config.yaml
num_hidden_layers: 18
hidden_size: 256
bias: "none"
init_std_o: 0.00545
weight_decay: 0.098
MLP neurons of a small language model. Each row is named by its layer, matrix (gate and up: input weights; down: output weights) and neuron, and shows model dimensions 0-255. Each number is 500 + 25 x the weight over its row's rms, rounded and kept within 0 to 999. Numbers have three digits each. A neuron's up and down rows have the sign that makes its largest values positive.
After each neuron's rows, "raises" lists the tokens whose logits its output raises most directly, leaving later layers aside.

L5.gate229:559521519546485459530495529474511476516508530505479488526517488507556474477501506520479492471499488529453488438505492534507489497526487479539521502503475507527435502544506528493509494519474453485466478477514524525513487495482492507487548544504514521496485535538515502487493488514434517486518552508527490459504547530536520458510476490514516511499498507524493499464507510504511523513524473491507537515482468515482517456465487486508523455465476455496486507500482491492475514494521514494477532477462486518578471445476501473494551513518506490481515488482508472476476514519500504493511462498539539477483494518501521567488456501526544509496499526477476518500490524501498522493507486491533486482488507507489485532460503490491480519519507501489502441505536504542445490434502542
L5.up229:516509472540484451498475500509498486515496524477499523501519466514508470483547493523499486508498546476474495475491480518505456477515553486517494476495511491511474499514542530531474504517512488474488516523503485533535520514522518489478495517470470492542511562509537499493481499468479530497519544491496488475479472518545507473501506490522527487498537504492470498479456444434499475505557528517487512550494432534507500490490496506514525448496469524494511496478496499498507513517477556518509500509469508453496491474478514470485498488502498490504514497513460513477537499477525526542521509516521506510503525522488520497467475460488461510519574560510481483530544530510463465461491464494534451466527446504520555512503549496522488482501520542504521481468527472531498532514496500
L5.down229:552505495503504476527470507509549471519465525515484474498455493496513485501531493491489487517489518500500476469446498526508496478516501513447514485499515473520503473480488483492503478524508504483507507512522527495474485504533501511489472514483520489503491507477516521487528515495524515536533510516536475490492486532520515496497503481508526471445523532514463503502481488474516495500519482497466510499429499487468460480477529495512517448509480494486488478542514496492499501492415522500491479477471515501517458421442492512477519473502483510493513519492494517477494685474482486522497463486507520531503511485479544505506490483521492505513476543491505483497509523475515510501503505511553492471495451500519481509527491481499508500488482493489489461509460512514508516490479477
raises: "  ", "- ", "===", "=== ", "==== "

L8.gate238:526505517524467519490483495524516488508528462492529490484516520542494521517501508561502519508513451481474503467464486493451496505519478504568541499488516525509498514527514496506515482531487492504482482488492533506492515528495479553478557470451471533478482489526460492471493467534498461492452490519548489507514487518467493498457489512479481502499481448490465470499535529521487543499462525503481545519488529491467541514547458523576483460464509508514507497521499467483473492505516536462504532500511481524510524489545493516516513523481478487495519482501518445501430531551491508494529497491454491447476537507487502502513492526492485535535522514499511488515509496484511483503531540447505521526456508482517535509518472481479516490505491466511479465487508472476484526506534515
L8.up238:522484539524474548476500491548493513488487429502527473473479536551489520507503519525497475489500459502493543469492487481442476503529493508535523524520496537492520523524485479520482478522516492499477512490500497506496518500500505536497525472467470520497472494527483491472490473524488495492444477540537462494502485504465494524479519512459506480503523461477439462526557531495489519526459498497480526510499535483478518509547471511597524484484507495511501493531479466522479460456514542484510536519538499496500493475536535528520520475491452488488500485478504486509445575539482488536524482487462500496479555504486485461524481500495500533521505519487506506497508505468525480515502517439481521496481493492532527494517483490482530497493483473525470492497531478486504511499506532
L8.down238:493476495481533504518535531486463513497497539513466512503478484459522509501495502449486497484489538516518482515513507496544501495494549503438444496502515477508497497468469504521464514483499511492512499505496462471495504486507505436543475537518510485500496516508536498549525530458492518488548516463496501486514504485535509491533508488531504493501519529497530524517451471494505452495537449491515455477509476498508454490451545489433518523538493505460514490486503593513518500482498471538482481487515555482520504479465510465493452495506512532525478508514494538505548482444505481504491501506536534528499481489512531485490511479509527451448479471504503526476500489536494525483488478547506492472518457520487482503502543517505470502494533513474522542492473508519525478502496503
raises: "y", "-", "a", ", ", "an "

L10.gate241:509515480499471492530501469473493480468515468522531525513519484513482500505487485544511508503517447449501495503498538523471515520526457524558543513500500505515522504515530505499547484516511495498510488499487543514501527551475504541501501483470483521493516449518488491443488469530491468518447480517490507491483482536485492502493520526498488513487491483518515492509528510529499534489451517524506517493491520497487523527528490485535471482477519492534493538498510430497473494503513512471499508487488451502514485503534503493541565509479441465490493518508518455530458549529512501507488500475480498493452537513460488485512473524488484550555503517479511502537524506499523494475509537468453484516467524472475481471493451464478531510481490436525486480484521492480475529483581505
L10.up241:509542535519470528530458475499487472508530477517509526529499510514488509522523477539517503479520473502490522510463472511461482546527459542550487535514515493518488525517530513492525474528516485515485497512495522508507496561459479549506504474471489512503513474542476493465506474536466469501463488523497515478500474525466510499502506526478509501506478470521489478497520502491475530486472534473494523502488526488457551553522494462554483493485509491528515507498511448483490500516538515459489494491492464497504496496528499485564535526476448486484491518487520456484478550536484534487513501479467489465461537490472471516494449525452481547523515538495503518517522490510518484483505555448467509521478516471490487502532456463491545481499497461533514476487523482455486521502508501
L10.down241:515474487495512503491494525500484515502491513481480494491491504491503512485493508448499511477485522527503481511530515506546507497503527476461460503483469505497506489476459523503475505485487519501497498501494449494496513474512501454511490531530532480524488537456497492552508511449529534467556506461502504484508518474537513512509499478540502494510506533503528499487475479476514485498549461499520446516495471487534440468475491527466537508505476507462486471502481605512524496476503494537489507518515570471495495506479494493478468468524547504511496471502495524491551510442486490474514491502516530524526477509519547498503518489523521452458481461510502489450488529518488509501502469552535515473537487511520523517516537538522479520501517564464492529504487498555528453520484495
raises: ", ", ". ", ".", "u", "o"

L5.gate179:490509496480454504540537485477482525472556505512479473501555458520498474501520508505489529505532536506487477466532493467501522499506481490536505494472516543501531490580547507498486499517492536469475490472473561473469520500486499482567495489511471522485496531527509448521482505495505524511489507490455491508500517488508477466495498457523536503517505493483511539483513481533470503494519492474530514483529491490528510496495487525467469484545510484511514427524485508522503510540466527463531473482504489516492483518459511507508509494507481502493551476491532491528477490524508459464561536513523486491513519529493470523493524488473535500483470536487501510530491533517522531457490482536490477557498511490451510531485499478505482466492501462528520462469470488530537488436482496
L5.up179:522507459481481486486545507462480480518549511519453508527513480515503496518486512533501489504570515544509464449547479477487522487520460474510478455539519550515506476526556501478493510507445515507515475516500551487499528486480512533537462504492521529516446523516546477481470506501512495486497507506472500482519535502506515495477519466499517477517505495479479542458534478515472495522510488502535534484532479479522552502515500552491486495501519496511495433500480518477515514553485519499516462503506483540509498572465479522532493518525483468473531512486520509507447482503514479467516557514496500473517527513511465502496496520479521476492512502460551467492492516518512514480475492501492499532481536480493531536496492498494471474499470474533452481503498501530519494469512450
L5.down179:490529492480494496493508476516462505509530509467471498514514487528506504520474504555481520513494538554493517493508476478521477464515480518510491502535497514526507492525527531473508495514491541486438507488499534476496503490473475473529490509509511529514472528523525462513520502486522496491512536519504507486512504476527509511463538493494531486474475473477494502491510508520494515521532491501494502463510505518490506510509520512501495498519468520503471415503471481498509488524481528483523476506494496526499519559495487504510472475490474499475500495511527498491476702491499472478530541521514544514512520512480488497521485491479518479511479511487546502489480554523516539513483523517476481505499498480484519534506472516502457504478462494529475500516533480515530494460487494
raises: "= ", "- ", "Member ", "Studi", "History"

L8.gate83:528470526511492499498470527491524473485538490500464477512507485497466461508473503536512517477485505494498428487500487494433512488510477499519538505457508488493477449485524462467529532518526467486489448463487474538453509525514514538488535466452498512514512538475496469492482487491485473502525521508497494540496528511530480482519477518507503479479458479505491459553514498492476530475521542541553521489475539496495449489501499524492500496439552476502492535516519484500469541508469488469464508478483502499476480478503485485471510506462509506452529503486485503496513483507521514455553550518498471524528523504484524463532526501455503508508481501457462516465483512464518509507489527518485497464467472505525533479520529478501517517505481516495504482558511482477504446541487493
L8.up83:514509536507512516504481505497521466506495491470506474478489507538516497506473480509499481506505528528526420521516503470501510482530499491494500515478513488455475470483511474482504541544527472480485487486497458524492520504506496499501568433473518525489465532516514481495456509470490510499529492476513501510520521515474491495513486503508537502504486466505499470542474473532497559509564543516513501493529526493482458476480479554516529488441530509518498507480515487499480540481502485490466505483514450489494501502557497531467482471494528506446533498459502491491505492479494522461545557522521512502489490507490499499499508531463509488521509483449480509456475518470511522527537524521477550535454512469524514489530570461532496490481519520464532494538507465518509485537519508
L8.down83:503487496531495545497505517550472487492468492506471439523497531527501506537500484500472481506467524489496490493502446507485489473502505499480521504489509504475530507533488487483475532495512524514517496484510470514472508505507465483457510509509514507531489514490505513502467538493523514508512511484547507508504451524516512517471478480487530534413524477510489515537525531487477484513538541503529521484493515506498490517498479546484510527481484491449462522527498563484493456466518497479537532464541545492510505404553508504503518476552506491514514462506533503520496444480454491521492483487494507537493508500495502468556490512483538478522488520517494474471507532483472491502545483492512508498458498479596506502530490491509501495456509516454505520509510468517530513518537512
raises: ", ", "th ", ".", "; ", ". "

L14.gate101:516528462510476480493487551523529538485530532570501498548479491471466479478505491504494510461489490541491476499525486538502538482518506486534515457481514505527507471454535527537501481530457477524500474475477495543489539489514480533546509493488515505502511494552448498480520479541497515492451503490517479500504530485496509472523474465497515486454488499538510452475528491536483496524490499501480522463478491457523535496456509520519503501483493497517519478518507481451511488501525513477493495474480461514487487484507458455490543483465511490498520527514486436539502518525492479479485515520525476494543541520560523535505501491498485541492516495501482492533531504517537486521498518476485504519554509456500532484486476452528480508498468450486468483495502513531486485527450461
L14.up101:514522488497508482477523514467528489495495516571485484508502489556479509466517472458517527487509460507499482481513501513492510501517516462504493505524484519484552469448473537488493465507519562502483484535559466466481510473547520498540493482505491548500530440479473513507493484517467531463472502512509525526524522480559528498494545538487507502506506502522519448468503490530526475500520478494495456482487524497540498496423524498516482512508465488488519500504514459471494427495513469474491508462485481439530516465485514496473502500477488481480475508500503500492511533486503486485513528487510518501507505497524541471523515456519528513498499462450510515521510526482547515482515465507474488515567465468490499516457538507537487526489492462525494501495483502513484528512474484
L14.down101:485480554490532526492494500470490477505538462460466507491514482491518542503518518453475535532501492436497521515498524496515487513495488508461485517509477499485484517510493462469491536454535511507483515510500490521539479501487521504509543521515513477518503475471505500477492525515497477517493515541478517466496505551497501512466490501508516521524510462457442524502470511500543496520508517530507494502483495482534474509534528496528487497516500531539480500476534574527486442518529482512514497481547525480511530554487521509501486531526447508527517507495527512509513357490510515526554470477496506493498501531461493491536500459479517528501476561495513496504512505466474518496491506520540483460491514542516503472506503498509523495497508524522497489465493469484509488503517498
raises: "of ", "(", "is ", "– ", "are "

L5.gate191:497539468466461521530530488496507479528514522495526513521480485531524521507495488501466494514508520521448476481485530503539511529500466516553503475507516498543482493492479480464519520525497502519493483474496532532453523499513520472485514482491517517517509520489513559496494497462464517434525509475510501495518520469515486504457502498494519472443487498537488531556486467509505503477500490489498472520480463493531482471471473493523590517508476455513454469451486474460522486530457494516491496543446462490535518500462507513538494480470544490510527480502521499532507499483485466506500498543518477469500515489515481478519539510488496503495505425502489483513500509493527509485510528552552485518547502477528548485461480513533490482492518480532491472472500488523470493500528475
L5.up191:562509466498492471520453477525535487485471507489476527517461512495483504519491476491518510508465517529502473500490501485479542524496517507515517522479471525506514473471486556527505502543477569493489485473513546507495515485496486483516529487497487515546516514465498507489539495523492473489445473481516487504533506483523482498473525486489483454495528537482533478502475487477573545538486493481515468527463466507485483511468512527492526544472503466488530476526456485468532494500503466518506504525486458462513473489450475515532491486470532503528499497489404529469497498506493471536487481515491498477496515527493491499500544507463468495476490476510467481487481475512529475519534501522517539491495502438507487538494495490473515474497527462530465498503522489535458538524488452
L5.down191:518491487491544500488461504495456508519494484488478486463469525482450482526478528465494509518482513502489525551533482519498499475524504483484498521490552525504497512502468473510525501515483529459477520495500510499524505506447490514475482501479525502455465465529495482532525513484482483487506487514469504527496461522463490507504508486495488497480516487495509487512496539465495532548522532502490463473523501472501495518484517527519496537517498491502538515517526504500483501461624526455519484484552480517511536484527512522510504518507499489524505473500498507484472625518490513512495490480480509489502504437441479483483456484488487486462499504547518515499490515517452478505506500518511504444494466474488475489486500521428498484524536526515514506491526505474502517478531506
raises: "and ", "(", "g", "of ", "in "

L5.gate21:503497507540498537517502446514504490499518467502519481490489513519493515502484512541484512475507454481503547495461494488454460511508474504532536521515513519515509519512522509504499493523483492502498506508516512499493508534458508535479526479453497528490515466513473507467513479570491492514460505542529499506492490509485489521484470518489517540497514475518497507513522518516489505525478521506459548492472526497457539510552499503574474475467511501479520507511479459498479502466553525471505507490502429496492520473543510534524514505495447496487482517504521467487451571562499535517508489485466496488490547480481487489515433484517496543542534549487514519497558496506515499519518538475483497513473497507497491516520485497478552499498506470532483472478527473444476503503533534
L5.up21:512538523518449510501489484522487460485503458493516515500516509544535514511531473526502526488496450527519519481469517489480497502516462502559522477530506524480497515534542501500533485523496520525486515509484569516486514537501486520513528517442481539503474513509477484468478465538477490527445493544506464498477505521471494490499529503486487507477500456526488456502507510524530536512447536504497532497467531506458538491531489508558481493467506492544509512504501462484499489514492528487505528517495481493521515491545492493547516510485451489467505491478515445484478523516503504503532489474443510458463549503466473508500497532506474546507524517484507521526498488517537489476526547436471506502456526484491502505494478492506532523482503453510468468461498476466475522523506522
L5.down21:504467491477522475500511557498473519520492517493483491506496494471511494487505501459478456506504522489506476513519494509540506515488545478466464500503482485504493486489451526530463503463535507455539501482516458465494498461509505468523476505521507482514500505490513489523529518467507529456560498441506529495503512485537494486505501490517510508526521531483526515492467473468478477478541439522514445500515482488510457478459513497439515509521475497452475480497511566531519474470483456511495474482527575491488470523457491491462462474525543502528479483520497531510547564437497486507487514537534517531527456509514520505500510491491497468478461475506491490486480514503489517498494471549528500485527460500505507501500526522498460509515502550470506517520492514521530486492490485
raises: "a", "es", ", ", "u", "y"

L4.gate152:496519489454529473529504487466501471521469544465509552501503485485520510522499464473510494533510533465494554433541504488489495484529478514505491518472484506519465496514530472480493494492490460513513520506509524524472521504499463470557496496457543470524485490534514473446550472499480508515512532511518497521515517496492539494484510545510512538491494541502489481526487486503509501491533541507504511484469485522522520478525509489510515506447501536510504535461468502486477532539458505539495517490474492482499514491462500520526523543496537503502499476466494517498467472493522531533528526485524509428485500484554539503519497500566519463473576487496507474500477529517556494509474506498503480516460541476470496461477479520528474508505548518505498520520500498529502492460475491
L4.up152:505496469460542500518499510479465500507451472505451505473527485506527490506480461506465511496462501471450547466525548472468531473531460506492502551522506524481471468522496497465458506499460456490519525496479511484461507506466481453516495557483514467568476497530498499522493526503485504508488468519498489506520517490494501513520479531497524533523519504474507501521468486480482548484480517527510481523503495477499533559513521514503451511483496520486514520478513506491517509522513515536509523495480464489544505475479489510502516519483499467473449491454457515497461514474479486534518534435534490465467544497508506512537499489545491472502481470482530506493457537509540475508489481463483515508452500456467497467485501501529457519523561502523520521533496499507514526490504486
L4.down152:528471484491535531505507470506466508543508479517466522486493474459481526478481470537468485537493491446483517523504463520506535530505509472486485524540512520496498486505490481483484510481527521483504548500497491494490476518472491482466467568500502482484483476516530490487471551497549531503481482487506523482504492512500483542525503516520547520511511510481460531503530520483492509527540520514507500474525499452512526565470542493483482451518504507456521528487516511513503443423573499495486456533521441515540519504531529501498513518484508485512450490494464491520493550516503512469482507468506507514505502481490506531515486525496502510517456494505525514499489493481499464494451462509473526532490487516517478478507530501538484480499495486504529568468531511487520555476532484
raises: "and ", "(", "in ", "with ", "for "

L10.gate89:513514528505520519472466476482495474497539476505526493537527503499468465513510466517496523489532441455497502465475514533461488507501455499531529517495479506510502516502564471471510495498491485506512522481490538511507495518482488546505519492473489526467509451518505507482486477509485464565461501522486532500471493505470519524515505498483495524504498476516487504530539541515510532480467569562467535502513516509508522507582465521524462455460528511528505540476497460497484523511508498486473522470502454551495501505528479498530549524489463502499489494484515471489466542520512527482509518515479503479479529499470458504481496511497469549522509550482477503505509456487503514454523526498491511523486536487491477483527450489480522522487515463544488472508514484444482506497520510
L10.up89:542538541489523525501469484500505440488538475498535517507531489480465477522510492533468526479539486498480513471497520533470494487514468492517515494513480531493477512513543470481518497507520477483514519491499512515475508536486476536471516470463486531473504484520509516491525471529468509522451496495496534505486479497457514507511490484471499525488474458529481475518536521521475546496489531534492547516496535488496511501511481503542477442459511522536506522478497458490487529546523516475482535481485452522519508506546497528542538505475478502490510466506515487467472573519522519461516516517465499465465545485487441506477467532504476552524531521503490506514504472494509489488515499473532525539466511466498482493519455497458505493523517496515480462484488440442477503490508523
L10.down89:501477496494504475497519536498476525508486505512478499478490519483532517493506529449506488497454547560520515506526497463538510487489524495480497491481511509500501492486467540500466492493478534502504506517507460460489512455517527449511502524534530494550478494482484506566507519462526543466546493482515484490502517475532503509505502484525506488517509528497522500477511477469509492517544451481522454513501489481522463499453513505468521535537459503461484485495499606498528489471495488527482500504508552463478497483481495498469456475506559502524494490512490507494542452453475482501510490504494515536524468476517551495511516460503532449488474453508503496468493551510507500502505475517514506480540480505501520527506534524551485526501492548484519513500487529545522467506488479
raises: ", ", ". ", "y", "a", "in"

L10.gate219:487527504532492476518490469493501508492516494516528499520495516524516493540516479548506520485541466451491504494489525508489496510476475515526496501502502486535517523523537486487557484500491472509493493468479553521503494520486481549500517460453448519470535476525488486463467466549496482507482531520489505523487518540491523479484528499482468531466510495496516512477519493529458503466433565502491534492501513499464542506548513513537454492478544497528512525480497436500476534510530533478499504466486477530513488492540495497520514536470472485485482518490490470522460539542536520496511532507496472469479531524465496526496500500522477545540526505484505503513550453480476513465537537444489499531510521482483502484523500483491510499510499432500482461528496501467508528505527526
L10.up219:520544511507483463512496459501512483495544496509549506506489507516498478511494527536513537476525467456509518505485506475463516503477472506526527527499492540508493552515517470492504488533479496515487491478490527513514486504490488557494524472464453493477543475526509487455488483564510480512431526509516496525504502510498495512474541512469487503469473484501486505472568529525482516486465531511470546499510522515436517523531502498505475502508519474495548531475492456483478541507522530479489509485476480497502511499498436492502515506482468483472511516493509484490451580539490493508507504463475483479480511532479493511508484489524472529518503526522492483521537485473457517496541534408490496515502536492514494484529493456493529520499470457484505504526503450486486505482534510
L10.down219:506464528498517492493507541498475516493473506487499509462480489471495511495494510454490482517487529533520497494497498495533517484511532477488497502480484537492489490454469497510475501519499523491504493540500456471484511466499509445494474522520539498508495521474507532535530513480530513491528472480519472470522518468527490495519469494499518490515518517507520497496491483476520512526547428483527442491496488479519435500442491491487540517514486497466487483511499594496541490467529433530502517505519518475498496490495508500491479448532549493514485487493515537489556453442478456515490480487528521503521500488526518472491507483525522457488463442497496514464472540505484500478464485521524491448484493516515521529493523526526472510470536583507507520491491495523509480481479497
raises: ", ", ". ", "-", "a ", "."

L10.gate218:501514490520482515495490465506464479505498450513512523526498483500506529523520462548478513507507460483479531521499497512468489497511451510523523506515520503504504515523515506472528478509504485501500491524509548490504512546470488540479529460454468535499511474533479484452495466530485500528473494536494496508483496519469513502479491516470487532511522441506488490492532537535511513489452534495462552516480527518458543508559491478549448478449512488508514518479507444488457509499517517466509528491490442504516497502532500478537514522483455501493480521506495445504448520523507533495493518482481491479475532510473485515512450500473489528553506524499510505517525478488509495469530543472453501502484507476478502508517473490466527523513488458527494483502521488447452562482541513
L10.up218:519523514541473520496485469519498457472507469509535511501513504542526521529517477568482509470500471484492541470484479516449478498521450519528508501489506508511478508508520499465512494507486490504488502495526547504503491549480483524477530486444477522491502483506465472471478485534499491492470507535502483496487504524471508482511496528497489519509487474510480482516545508515478523508444493504473514516483561502472515502548500466571499475463503482513535514463498454476480477515514527469503538508485450483514498484556472515552521508466460506511491487506504468500456570520495522497525491496457497497479555495481439498482452523492477551534523517490539481530510484507491498490532496461473522500475502489478537499519472461473541512506490448534493481496514487476476538497515525
L10.down218:511487498486514486500485531490478529501492524492466495504488487493498502473490515456507497469486522543506477502526507495551507493496542479476468506476489498495490480472471499519465513490462514502515497496496449498513501452505503456527483515537523498500483524454504517550503529464524536480552505429511512487517512477526495498512507487533514481502509540487533513503483460461507501508542469492538455507509470495528462492458503508477545500520470496479485480494498601515533500480539469530495497500518555482481479490472496515486461464530546511493494481489493520509566519457477484478525516506527516492527469495519538496496520499525527464467511459513476481471488526522483506491503484546550490479509493510506508518507549516542465513496531567476500539515482503527525440511468472
raises: ". ", ", ", ".", "a ", "-"

L6.gate208:514540508495493511521481498490463492463537531506489522539500457524468487475528471538527512516541487492458489473532489475534504467495526524518503494503522527477507488529509504496523471515506509499494475458492525481486536512480456520537483478522498539495490531546541428489514502493490505536504525487481503484454504463508491449499505459500503506481462485434510537473507504517487493507522490531529503464525482497484510520516509518487458451487506495523499455484480498471511513490468518463494440524476539521545468519501519529496513494483491469472551505508485494540461518539493473489497536502513498455535533509503454544482521491492546472500506520423509462507502527483510516474491503527484464506474496481477516518517466438517461482470480486502476481538498500544535521513514508
L6.up208:526553506508458479520509471481492503460519519471468477509508477502468486473537487533526511457557516541474478470519499487482526494512484477482509498500507529547518444494506544488467475530454527505517516501493539486507531452508485499560492483506494492512483511537536518506497506479490501522512481490470489518522490487541514435486505494498515492520502519474499523494525487462533541492488478513469491487495485487523537504489514541498492463499477496561488451522455463506539515541474539503491447486469519533513516538449491491528507491509475471472549513448512501500486481482516477467539536473522479500510529510525471493485522515490496507475508519464535471502492503517500487463480518512513493489484492449483542531486511467487479466498473493542493459516481484579534499500495456
L6.down208:508508501495483484477509474512479511496523519471477492495499482504490488492477500553477523484491516543495517487508476472515480456504497514516493494535502505523508498523506542477502486511501546489458492486509528468498500491486488499535495502502520513486480511524524467507510504493519499482503531524493492493504502484526500498475508503475530476459482479476498499490524508508512505515524493499480500461499512520484508509501529509495500480515474511507482427530467484498515497511466524505525480498490488530501520537501487498508476484481482508482516504516501516499474744494489472502527527515526556493520520518485510511525493473479527493504474521496538499476485560516517512512490509531491478496503513476482530523492477502516472509483452498522474495523517470521511485472479485
raises: "= ", "- ", "Member ", "Personal ", "==="

L3.gate238:524568464493489487541513504489507524465530532514493517507541502545492441485522486521478545511550529500528488463499477488465498490473469497536491505478504516507515468555525499498494461525473523494477524515474543508515503466523471507529495478496491563508502522500547490520472493511513509518492512528482463510489492492541510470498510469491499481513495517491519515439537491510499519533527460510512518486500467527517520486515493538502482462502483503535529435461526513495518525498464538478488446497500514504501515527484526501536479531488492515500515477447514486521489500544510480467539538521533475457530480534504497485451483505486519480495470527463518496489505558526511493475536474512511456539520533495507548542505487497525514454460496494540512476528500511540505521479479472
L3.up238:521549453507494453536532464475486531497556507508486495524540483541473494481482504516480496505516508556489500436507493510497527512494485483520489481506539547492488471544548506508519490560444510502491493479493527491529548497496495493519484483502503527470503538513529470501489520527508526536487517461469487492488503491570530458491528481512507478510480527473520509461524485492521503528534466492514539463522467519511531482492483535489459486481470496499482461472509507497518497540474508490513456488455514519515515523439519483525479501483490514505512461511504503527492498548522484522540513500488516467561503519508475500487496515514529474469476519440511485521487556538514509475487504499479485529507532489474513511463474503516517467469452491524526469485507520547471475496472476
L3.down238:512544485494496493500510494519478509472528511456471491512525493553491481510494497552464494505497533539495518481505489461509499476514495519509518503514518529539503486524536515458500489530484552483469486492498535475491508500476488489530490511516513534520466511512529454506530505487530508506485515519473486483494512492534513500476530491476529486478487469490491510476518501550505500525519483494491501464489520517489529488507519522510509486499456515511486431509488489484494485531457505494521474511494503520492504555485497521512472470479466517472508510507520503485479672496502462490536544523512527504528515522476481513527503508463534486523459521488554478493484559513528533528489510524494467494495508482482539537508462494510457513481444501515470485521510491515508518466475508
raises: "= ", "- ", "Member ", "Studi", "Personal "

L5.gate39:525503469486489445536501487495541474477531524496491520543516467490497480513550504490493527478510484493483494460486531525516506497507502471505465525524478500529508503497535543480510474497469489533516454456482533531497513479521468524521522504504470508524505556515465489478486469537507482514502533456491483507517539520514493469524519469508495477459473535501476503506552493475472461466536488505500528502505471497489475489498472529513535501480483493567531503490458487483526489538438506506517488549459524480550484499453507444512523524442524514490488502547484497488523476501509468497558488514527483454510528568506522507495539473491480514478534500510446493511519516521523509461508508521528484503525475495525522492500488473542492513469492507496464474510526489509475498541518464
L5.up39:552494509505491442517518495477497518522497502501468502513520512531500513510470504465501489493485477551482486537499531546514557464521481490506500490537481553509509511464454526534484488502502509512489474476529549506491473443507493471489489494495503483560489510558505492491511522522542466505518520508450507539511545481538466473540523482481507471485475510505474463566514520519505506513505449478493480513496533463473478456453516507498517506493485494475496466538498499457525489512510498494510500539467493483553465502468513502478504421474500473513488494472483469478535509491492458545490525500529477495520470568499539484487501463457526488501480472477508491483522494496535457492473498488519528522525499503509532493475489496506513524453521502509464450498512482509520506508477518
L5.down39:517489500500532507491504489510475488512468483494462466470504523476491524512487505463484499479473490508515501507518499510472494485505500496484531501501555542498505528489466509502507545498521546468515528530515472490513442499479525495485480505473519480500505503474517488494544523500530478495486512531467519514486525474489482535502506508509491497524500480497491482518512514478475524522554472521488490500475538487483454464498520509499496510502528493485500487525473511487474500473658499477485511477539487506493492526514505510483503502497510506549483490483512509493492663512489472485483506489505531512493481469480521466479450505492491489526477526510546512523500505507472459509481499509491552488534463513464490498494504493479525520518505497488508539472493509470510484466506494
raises: "and ", "p", "b", "(", "in "